MLP neurons of a small language model. Each row is named by its layer, matrix (gate and up: input weights) and neuron, and shows model dimensions 128-255. Each number is 128 + 32 x the weight over its row's rms, rounded and kept within 0 to 255. Numbers have three digits each. A neuron's up and down rows have the sign that makes its largest values positive.
A block is one neuron, or neurons of one layer that tend to fire together. Before each block is what it responds to, as a language model described it from the Wikipedia text at the highest values.

Responds to: Mid-word "er" piece. The word piece "er" (also "or", "our", "ell") inside longer words, mostly names, as in Haid-er, Fred-er-ick, Runn-er-up, fav-or-ite.
L7.gate0:134104100081133178095121113138148074104113117105170181122142033133131161104058183129042118131136139025095159129124230128165164153115240169105153166157161113092143166097155158104077151144132155130168121139130141129082128122113101175099129129141129129103133128123106119100143185126095127105098092128098156106116159113104108156100122177147110074198066093123146137104118100129109143162096
L7.up0:110063156152116143071071106172136046118122177084135095115128140113088099106118161128099098136109071102157100143134094139088159144173168111103136056077150134112116166117068137117134137118113136098136040066133137163128095153128110142170119110141173110100176083121116111127129140161151063167123129159159129130156176141111090144148165131133103133088092063115132123110113142132160065183146
L7.gate8:105157167119152161112104072116195092148158119122116119123134067192119125121066077128107141170119163167156143098093115088107149121133119114168127114110180100115068191115100088149087200114087158157106114148140149131130142166149085160186087144119110110009121127159121111190128102048159115132098064137153073088152115161093116132098180156116081099086152081087140157160098123093113157160133
L7.up8:110099100111126105183120211153116174122158120087192127140154114090118126112136099128143093145099103085144035104078103087163116135117110140151084114120130104105131129107126123084184108138183121121170112119135112136116119128193096168130097127088089189103127092152118110150083105114130138171128114140062083142184106095130144130208117086124134085183109129137099187115172188150165166101176

Responds to: Verb after "to". Main verbs or their final pieces right after infinitival "to", a modal or "who", especially win and hold, as in "managed to win", "first woman to hold".
L7.gate289:117097102109120158093100064064127169203100144064108114129143175089112119124086150124125162142072134099116149119117112133170193131095127108083174117078133108143077142104110084131118146168095150092164130098085165101185085074074114107134107143096126162067086164129130151117147184116113160216137102156197146105172098140136136189091116130136144099079212160177166153148099150136162080102151
L7.up289:112104139123117083129109153144130095124110139165135170113126143145103107142142144103149183136150096097126081124166103190122141189085144095085128111148162149093111163084094139092119122177082133150120164117105175146087184124102108133186100132092188080155148088130118146099107125161220130118091110064164111097170130156105117180113097112115124026057105077139162173107133115093144130130204
L7.gate379:066112131093066148131099112162165147082051081094139076144109137150104128120146170149154134105182111135117128129133098101183120138118168109092152134170159093119115120125153074107204063171124136104119108108104171082141127105098094113176161149118085095111063151162089128189182135138110168101179106152096153137136152113079152115080063143177117086181091093136117111085074124069099127128134
L7.up379:146106192099120122162169135115094104148161104125160116122146105107078158131120108147083087114128213097126109124171092130165122145075166133129123089146119074120107102126148177113189092100104104125090128182111158085102138115156101121138106135111108157073067180085136123099116118053094225152137076153166138157162164134158156117144151127132214115188168097128144110097138134124215109130170

Responds to: Mid-word short subword pieces. Short word-piece tokens in the middle of a word, mostly "at" (also ig, ip, ib, c), as in h-at, Pl-at-ense, Comb-at, S-ig-ma.
L3.gate101:157129165132178166086097172090125148148169124173155121119120120142139126141024135153162121067129118158145132126191140112093148118114122164125179103148127121143164137166081101148074065079111104105125146147090084121164117111141149147095199119065165082128098183134110147147097182113127142131142115128106136131142122239051104125118087120140073098092141136134090103128126126064137113124119
L3.up101:123187158125120148123131080144085122055148094162109070124115183082129116152107172122101115076064088133059130111102196117146115128065156134144138139116164193150129111087089113141187140084206126085113144120114133167115155101083193105199096100144120158164156152187105185096129085070131110139067087095137152107120122108155117154119077122108089084144156139193109132104123194114113088159110
L3.gate165:084098155161074122118080158139138064086166105185075145130092119111199056112097112129080064141159146131110114111086137140147071147147147169135180118194123091071150085111128130095084099133154121102112142154139114118120175153107112136127111082189134137148161110143120140094097180160160125196172143194090125117139122118123147150090123199200159143163146210152169125161169181130139120139100
L3.up165:170148187141144154112050147131107105112119107077141171154077112100109092084139051184099164176118122124111096113171132135224122161153146165092121120119125079112129099145077134119092076116151168099137120101097181118123137102150125095127097126163161143181146077123150111150117131126059149126154148156110105137131133076079111143119136080140180118114134125128131103144125162125147125107130
L3.gate230:142143082169110130073099127103139144161125162131126130067081161135110157098118160095155064085144091132135121117106128153164135111139141097093125127133113137063110149092135203146136131196167146148112150145138165101093168094136133129170152108127147119085059162148167092156142114099118113176098131150154167117135145118069140142074107113168133096108125222070065183133072115150221130135160
L3.up230:172135117098140135141165181134102097091137121063153150164097105118151141096150082099136081061134156097137123120133135095166102104109120167129086134079125088124118091089130132113095171105140127161091183117193065051120102074208178128075094178123058107138118123155117153171184129129098166168099186141125084132155135090164129090085109165119105123220132112081107115134163171134138126103160
L3.gate457:101090139111111147141119115120092142127079137134083125067084126172130076132070123159185120144115085130133120114109131121128148121115141085139133162187106090137108107098173144127119137131107173158122221125177100131126128164094134161217116097098173129117100158120097083111109129143131091150158113106111196168073120174142177149130098170106188103167150151146096101073112147165109119089160
L3.up457:097079151119116091161172125078101184136156138164160059132110088102109077149121174107132080134156197100154096110134059106102112228140125084142165165121110062124122146042069123141140166116138112144158144156158065131105140079124101187142118152134116086123119086159142151110087152159122136169121123135147080063162143207044182144139090098111130094107094123140117161122158090124135177078146

Responds to: Word-piece continuations, esp. "older". Suffix pieces that complete a word, strongest for "er" in "older", also "honorary", "nearby", "raised", "dissertation", plus word-initial "ch"/"He".
L2.gate241:171180113183143140116163107122145165115138128171112104104095051162072131101125113148125168118123072155052189146121157116132079157129132149075173109137146141169053132144088173093104144098115087144126151098102160122131115126178206115171104153117079053137119118187106105169155122078114077126107126191111132112161167170114149125083178164109087095124130118136145157138125116094181108105132
L2.up241:144073157105131126068139094111125138174123138135128124159075142117091166143071091137097135122148142127078087065187084083164108118175125128139142133087089158108120075167138150167123122169086162164085136159071116135134136141143142094145149160142151122134136077097143094167150106105134108145137124134151138152093127141122157117130118095081118121110143095109114098031137172065181138106137
L2.gate256:179133107165088120179084054116168132182122107158175094190089106149171160203127154164112123165081144129095124124095102159160075146094167123135137122070142140103140106112133081127159104153096129134193154152119123139104204067103184100133121141067106136169154064198160135119125152146081099180086083115162102147148116137184120107113118138161162106116103052115104152141126122168167115157119
L2.up256:181101158120136108122060142111099119162115122148144167129103096114126120136116065155059105145049160130128107082121088144153155119128148088110105074126115132133181146081133090053131066121089023188065115125111117076117115107138154111164113099145142093161156097119120197086145058162133178160108093170118142131144072104078162100102102142104144145184109100145084179082106164125106107203191
L2.gate267:098126157187137126156099119118147135147094172125120152160134151144114224107106128107137106115117100125095112178145125125122055143064110084073103145111131128116112139123134152083096142141164137184120090153068127112115187143122142158094063163130115104114135102155133038113137128116138179090165142131089073126104139129088163137146135112082123087166051137135167116113122181076110164156075
L2.up267:131087100122147149111135126146189138109094123088124140113110106155168114212093130081157183136151083157112137118131091106125093120136141197089108096129124129135090121122099117124087132197145115125141090069134165173126107117091119135132093158147086132120178164112182158169186206207164053083134137163115155110181148149141106115102134135123106065147080109170096158162076124154169084085160
L2.gate276:116182104113124079138159099103125103128145072188133087122116137177133139100088188112158107163120178100131141137108176108164112062089118082135142129211143081109125141162057134125145086179136188154119128076064181139184161153149171134155100090175133120076112142110130095102115132112074112090107141083106141174170143146143133158103161087131127154121167077135139141087154125086121100097151
L2.up276:139149134142088123119104187148119146100139086091138122185121115126152091095083182110130118096114101110100173167098130085102114144151180077136122134080211177157094130067155143080205076179145079125182121101099109135104204148118090120135121066099155097030125131113132043129113067099154090102108131127161126131138112136123161106105169168107084055118102155126102167069099088135137131116093
L2.gate320:126175241161152128126179102203158142085116105091152101146088146104095147129127085162113084161135110111077148093149068111107099128101093150132142113131143152152203124173099146152092104166148120125077153201102109146146071178159161140085144190109144116200126172107169177143136103144138156151163108158090197113111149161159163149112170182059096131126168109064164046121072166119144127072140
L2.up320:168104109103152156129088129178142175157175166124095131153094118155100148199051155107122135119086141165152193093100128129148123136109178135139099148125125111137137102111124158139107137160136113149179145149131130142122069185095076151153054073144131153099175162104145110131130159120152137122079136202148206068109141066108162102144099127118093146126070104107189111172086121120161084155126
L2.gate359:185059169102102173091089133177100115148113173144120149124122140088045112167157140071140129106163075235090121137104183148159103077162104143073094141102153140087146123191166104170174162114112092158167098131084176154122130098162160097083174105153091130133100161123174144138165109175127144071117111142145169162119150135129107128184112159105101154095116099100145097117196107154181089160128
L2.up359:162098132158137092119119153111131165140090119135084127174088106174143127169124115089170106121151148107172113186172180165176120137131139089163130090151173107150134129093067155065160092118141189155096137109163125114125122100083161102146107141139161177131120107156153117119110131155115172138115142112130034133148076141136139193144074080106186181143059084135175128121105113080099171114158
L2.gate571:118133107185120170176118134166083076133119100170094095171062098147122135113100112143096171161108142119152124163105110153195099111165112170089057099098136083106125130070109134144119158053167114179130225104090136118105127137128156148117082104146097145123105117187127127135109154122063092120117149171120086124159085122097159206101117102166153070174128146132130109162100128143162120105083
L2.up571:151150071126125127074178101145169170171178082136087157122122099176076095109138085087062143255163085182158117156091093186140069134074147148122127153118145138108121165135084141156114166125068132219125090128143163093120076137137159101139172146141084152185144128107128115116128153167070143079134123119079151110139176117098129118081130119116121137152068087122134112176163151121125113099129
L2.gate680:158144097141146142110146169134112096125087163083148096154083122110118100080125103071110114144162074141061124159133182155123181110156150147073045072107132127154129140126126153092131114172121135183137127110150205127133140155136206133189138123102128066118154110119093097174111132121144141116154173090130186117063085185156159123142186150174139121170128174118188079147130117079157090111115
L2.up680:176134130120159135161142137160119040162122166153111121075165132132098155097137165142135161149132113130078139082182100084150090118105170176127147054125070163118176102099140142068141130121096127163100081138064145138136104154145174138155095184133094102113071172115119081090084158123158156181138145133135118152090133125160145142128086115128160172156139142111132092085092151082116131142066

Responds to: Mid-word fragment "ig". Word-internal subword pieces, above all "ig" inside longer words such as brigadier, religious, configuration and immigrant; also other mid-word fragments like Urban, Entrance, splitting.
L2.gate224:118129130181138159133123127118099160106115099117138134179129170113124118140159133174166157124128102122128126152130111173111119105168148120154203144078122101067098175139098173152098089145100111149125183108130118115093162163106150182127169085097076141142117127099199149099149116142092141172185147198139119158131091127105117119172140148125141143117102142051116082168077138068124178068075
L2.up224:152160194125061138134110094159114093090144126153103172128089172107122120092130142115119105074140131152134122113103106105099190123114125040142158137163101152094096126183148128099115183126135169077128121152109110073107129112145142117122143136104107081147157148092158087143187106069157093112147132125196178104107161141132166116097116102084127175137096131163169110156065121128129123131139
L2.gate281:137131146112163133138091132107109123159061105108089132115117128134186127138136131120143123178092175099081155146104148152143116085150151125115155125140163148095133075109121167128145155135163124134087084106147177094150151108100137119165120127174109115138072140153166153146191108103175113152108095079181096105190179133102110125125170101195143145140156144122143085140084139083156076117137
L2.up281:113149161165102129166116091118149142080160174149085120108151133177128132073160128132159119111102136123105111080132115034112160166114185078185168200136208121056178185128165203242168057088127131121138086149125153124082113098132126140101112129118139157058191117120175134107156078125087115130138115154185093134106083049106123119106152128119105083146085160159115133097206124154102151105107
L2.gate307:152103134104115080108087094117181133056146114094126061133126161078112131134131160097135134141138107122105158107116123125095106099136159139075121170099157133066093089125093131181122171088121169212133123128144183067102078103142119108167115166061093091118127137108145134108135101086096032172131116177100159135170169176120144094126105156098085142188102128057104133143087153089113135097119
L2.up307:095099166092073083099054136120091174074089125101143078161111131111086109155140117068109143144142139079150136174123163135066157167128135155101120136143131057118102135170122138172118065153126136186157185180125114159090184139112123126145164111101188087071089108130173075134121117119183135102173160125157118160151126165135103090177147057103185107138145098143085131143106048062071107101113
L2.gate403:146125108105148127153115109111150139069101114197098095147143188143118124110107096048106125130151118127038136171085105131104044127186121110144133127142065123091083149126117124139077099117108133186118124221111094146102155101149114164118104159063109100155116180138082122108148077060105097147133136104129093162128095157140179170146043126131140089168142082158144107133152137153158120102142
L2.up403:115168155100118158141071127076136135173161118092109074180115102163160090124127113075100080100095175174099160212138098096131104115062127177145179141130134159102092099127125109107093087134187087186121129150088143089146174150073141130134161126154166145158128142072188086142122090073123145135124124174172143112108072122207106154152071158084147176137166142150111113091106095096109158085070
L2.gate414:158130194148134075151144158124111108062170107156128102161164137095122037127135106097143123131188068163083091129130165167100177130192110103131103125114187100187097190143080172149147159086149134151066121125133153103105113146103166111067096104102085135154073144087110068107121156142168100164149143088159128122098147166144168082115179136135106184144094136150074108108100149111117110035129
L2.up414:113132139173140097077127170138075086047192156114118120071125189152080131128119090135165102120161178165154101150188145052124124138158128123129086088130149147167146162115163165133089118154120105099200137127091074144075110123167172140103179120141126137158062156117129121080192109139169174175123183096151118093122093141114134111101102080123132118131124159147136143091106172164141170130153
L2.gate424:054150181132142096108100081139158117113171124110100153144129172159110183096128162140138123133124163153127124128168080113131179119087131152095089074122111126106116178104124144110120108146155064156120153144115119111111130115120173152179107131114119100123129146169202167152113111090096091125121181142090133125132104085126116121098133109104125169148156103121067109152036122078152117114122
L2.up424:062136155126134119123064096125211130126131120170117076071128112108141121160119157132115114128125116128120116112066051121103070132103124129078146180116138193187151089099118102145103133113061097137132166097113145199106114146131149111131175167128134140083080104121144119055081163160105119188113149094086189180138089132136113119120117109147109136160122137165094147194086113171109107079049
L2.gate451:168135150138094099152130110113164103129111121150142138117128125099168101119100168131122122077138101103154088102156065109154063164144145063150115042139129156136125161150152147115131120119165154137081117149141134128096114142205171118157157093097094079175105186107111153124173108088052101113152094153153144144150145116065158135161158134121136137141134141083114104098120137064124219165156
L2.up451:158147161133150116132179178138120184153119073132123124153139152118107117112108126148159112160091176125120178141125150232123131161129122119142129122134112119135127140135156129125168133142121126153163118153089041139102077109091107054074176131084139098100159220155091119188128089114122111119187142070147127116077160131134122146135126086127134142185098150120115120109085151083150104094133
L2.gate527:082036159132096063137075145149125086114122118118132118109131161111144073132122168147159140156120133116151151099121131152103150148198167083090143141094123076100152165129129120129127128108147144096141123097160160092096151141065108072148145145147126153115165049085103155158175127135107119196127140151132132153106121116143108129148128100175175135049122134101081149152099084110144109166075
L2.up527:143141087147138076173130174180127143163095168130150112111149133182117028130153098156114131127153112109209129136085114070122170089111114096155117171111154091159144044074124165141158211108157168121187130108101117114140138115168078188164134137122146131140163127162084121152158138127119123137158156138137069170073087138165094080079139162151134159166176175103168167061102137061182171152132

Responds to: Word-initial "Ch/ch". Fires on "Ch" or "ch" as the first piece of a split word, e.g. challenged, chairman, Chirac, Champion, plus weaker heading "==" marks and "-ing" endings.
L3.gate225:161092162138185149088191132168117066111133109116090131149113127132104187126125099102115097188085154151094115132020126082111141218089129121129163101114121155119147134221126113185150146087160148087145129117049079173100182134130114135153153126139103136097148158143120142151174114138109107064120092169156141156122142142138104177141066153106182185090176147078168089150115098175170159115177
L3.up225:136118211169118096120216107150054113121117093144110143143127098042110138090191115106155094119147126102074114165170123083145233139128116148132076151127101149084175102141126151085150114106053068113148127123123185161116173108111146136148139113131176169100101104133058100163131104142144167123113119167133112168186150127100104174105145093105134133115123155147196138097153154111104187129106
L3.gate434:044103107186134147113189176128142144134116180145060134186168154137128111159134133098179121142082142051133145107132139156102136165162143097132103087091112188134113172148165118098087124121110086192118088137151129159089131121151128137127166089119107138151114121086170092065190084118168185129114151151160087129106168107188128178154095111166131113113114127134129184099099126066123055111131
L3.up434:132102119112171131147118099149151086124152096097139099164149155085094143099143055073148141099104070108110106154157155091171176104079105089170137085159215111058133134145090121109176090157141146110147113128121183124161163094150137105133112078145170170130160157128129153132138107110104113114145113198115112108134145107116097106098193113166170127136151101158124172172095162115123074089138
L3.gate442:174139126174089109123144096146126149147099128159074098109155167105074115148139107136155150174167164159107110125104132133169074157135070100132094124102142139098130109130138123166175136135118171158119134072063145110139129141111144128109147166120129111126113108177090120119138077136106104060081124105144143133195142100147098137169120131046137089129068087084170137113158149110185163067162
L3.up442:140147106142141145109091061123135138151170077152106149118162120108145154148125157127076125136129135181122128166196103180135114153177148098119166094123177112089150159143164170133165113148093132084166076136095126126188136169172149149143117114172186175146079183150132169140149149168148090167092110151147016082107121126120104122134115117166176090150082164126145172109136174098122116107122
L3.gate580:164154138131164113042100124096134111132121111210110132174170147113096152137087123162160103122106137170132138140137215155166101133156146128120104079136159125114134144191146160132097155140106134175105118140090167113093159120117185120135131147089120088134048153149136137123116119028162121138093116155180106122107146123121096136135050113088154129133090112098199128167128141063153095137151
L3.up580:156124122161105169143082130097149118097141126169134144103135120090109147100175123139153084134091157164090148088163141135122091162176127108115107140094160125100128153091197211110171148117103087147150097094048151119181132119140136145169158127105119108115113126120144106146110144147106117052073122139169111117144076167149065116126069152134149114098082088129174112074086104160085137197079

Responds to: Preposition after participation verbs. Mainly in following verbs like featured, included, participated, compete, released, linking a subject to an event, collection or place; also of, to, year digits.
L3.gate56:127106115138179157067135145177109147124132111161141150189127107105087128099111076175037136126115120113203089117131146089164131129103069135133139119089091074070116104115041096140105169158124124125124175097151148145109137127092101184211139088145136109096137097152145160132202166133127079147089150166108088147170136140050086127076133102124131133154071158051123132142045122050165099135122
L3.up56:151080101075145181070085103122161137110216183113170064156123088100110120165098090143108137086102168155151140133084106143165118194129123123155182132103137181105121255131113140096102096153113073169183133148137176100127126108141104164161150133152166160118170126098119123135119162128178135140151149128113107117106164151135065073119166124162102172088131077160082168178139165131119103147090
L3.gate150:103131133105124155112121189142020076123091125104101195124106148180103077084086150141136167127121174135114160131113133103158131128155092107083035090144168142128104148066142155151093091144132102092136179126168116112148153174114144087112080139098120119142144104179174155174114094159081173126127062103173092115136159123152126114127128196150113133120172137180139090164189131118096117153114
L3.up150:117164115152110147117141138113071130140131140167103068133059146127201096146169116142109101150158112105147151121074100096099166156092108102101137139137136142182116108157183124158073125078098170074173193119144177121155118148125144116063146190171176096125058164154150103114185115135194131126128169139171222089202127190114133117164117161119113163093113147167178111128109110140139139115109
L3.gate215:124120144093072102046096135170219115140173106137209098086149094143166114145113107118083083135092090145139146093111133132097122153112164139121123061117145179110157137124118085106116075109141139123195113074087153193133155160116157147083140139075091174156164134139080067055155109127164187133147112129146109135092118086146114152162100072126083142089084124163187113149078132095141084115114
L3.up215:065098160135100106136158088137095158087129207082149089141102128139096149099092087142115125108152114096105116097114093084093131119128143108092084146140091169113132103106103144118173146114096084164131095175117082169154128173168099098108144109126114177140140189134121141178091168117157203103142152115139126083150151075177133070151092156137167125148105117138125077125170092150100143113106
L3.gate366:178150137080130165115128164149088065128185087084131078160060077207105085061075098138134074116069172127136077107109151106140096140128128124092114151062078138131130101072114099164166138121125102102172145055111167102139128121068141159152110108147101169118194099161138171110092131104123134118162133110129113077103095156130205132118093176102137149114085087133171147134114115142160103108136
L3.up366:112120149166125157097155142091159135113197156121130153115107141103068073071135118212048157115113105183176129154127151127129113116097141094104161152126117118077126108126129215151069119144094134148120122155121125099109145152165113124128154113143151153097145175140174135154165189123155143192135089124093107056182136099162076098124139066105148152149120110119146071182129136151134139106102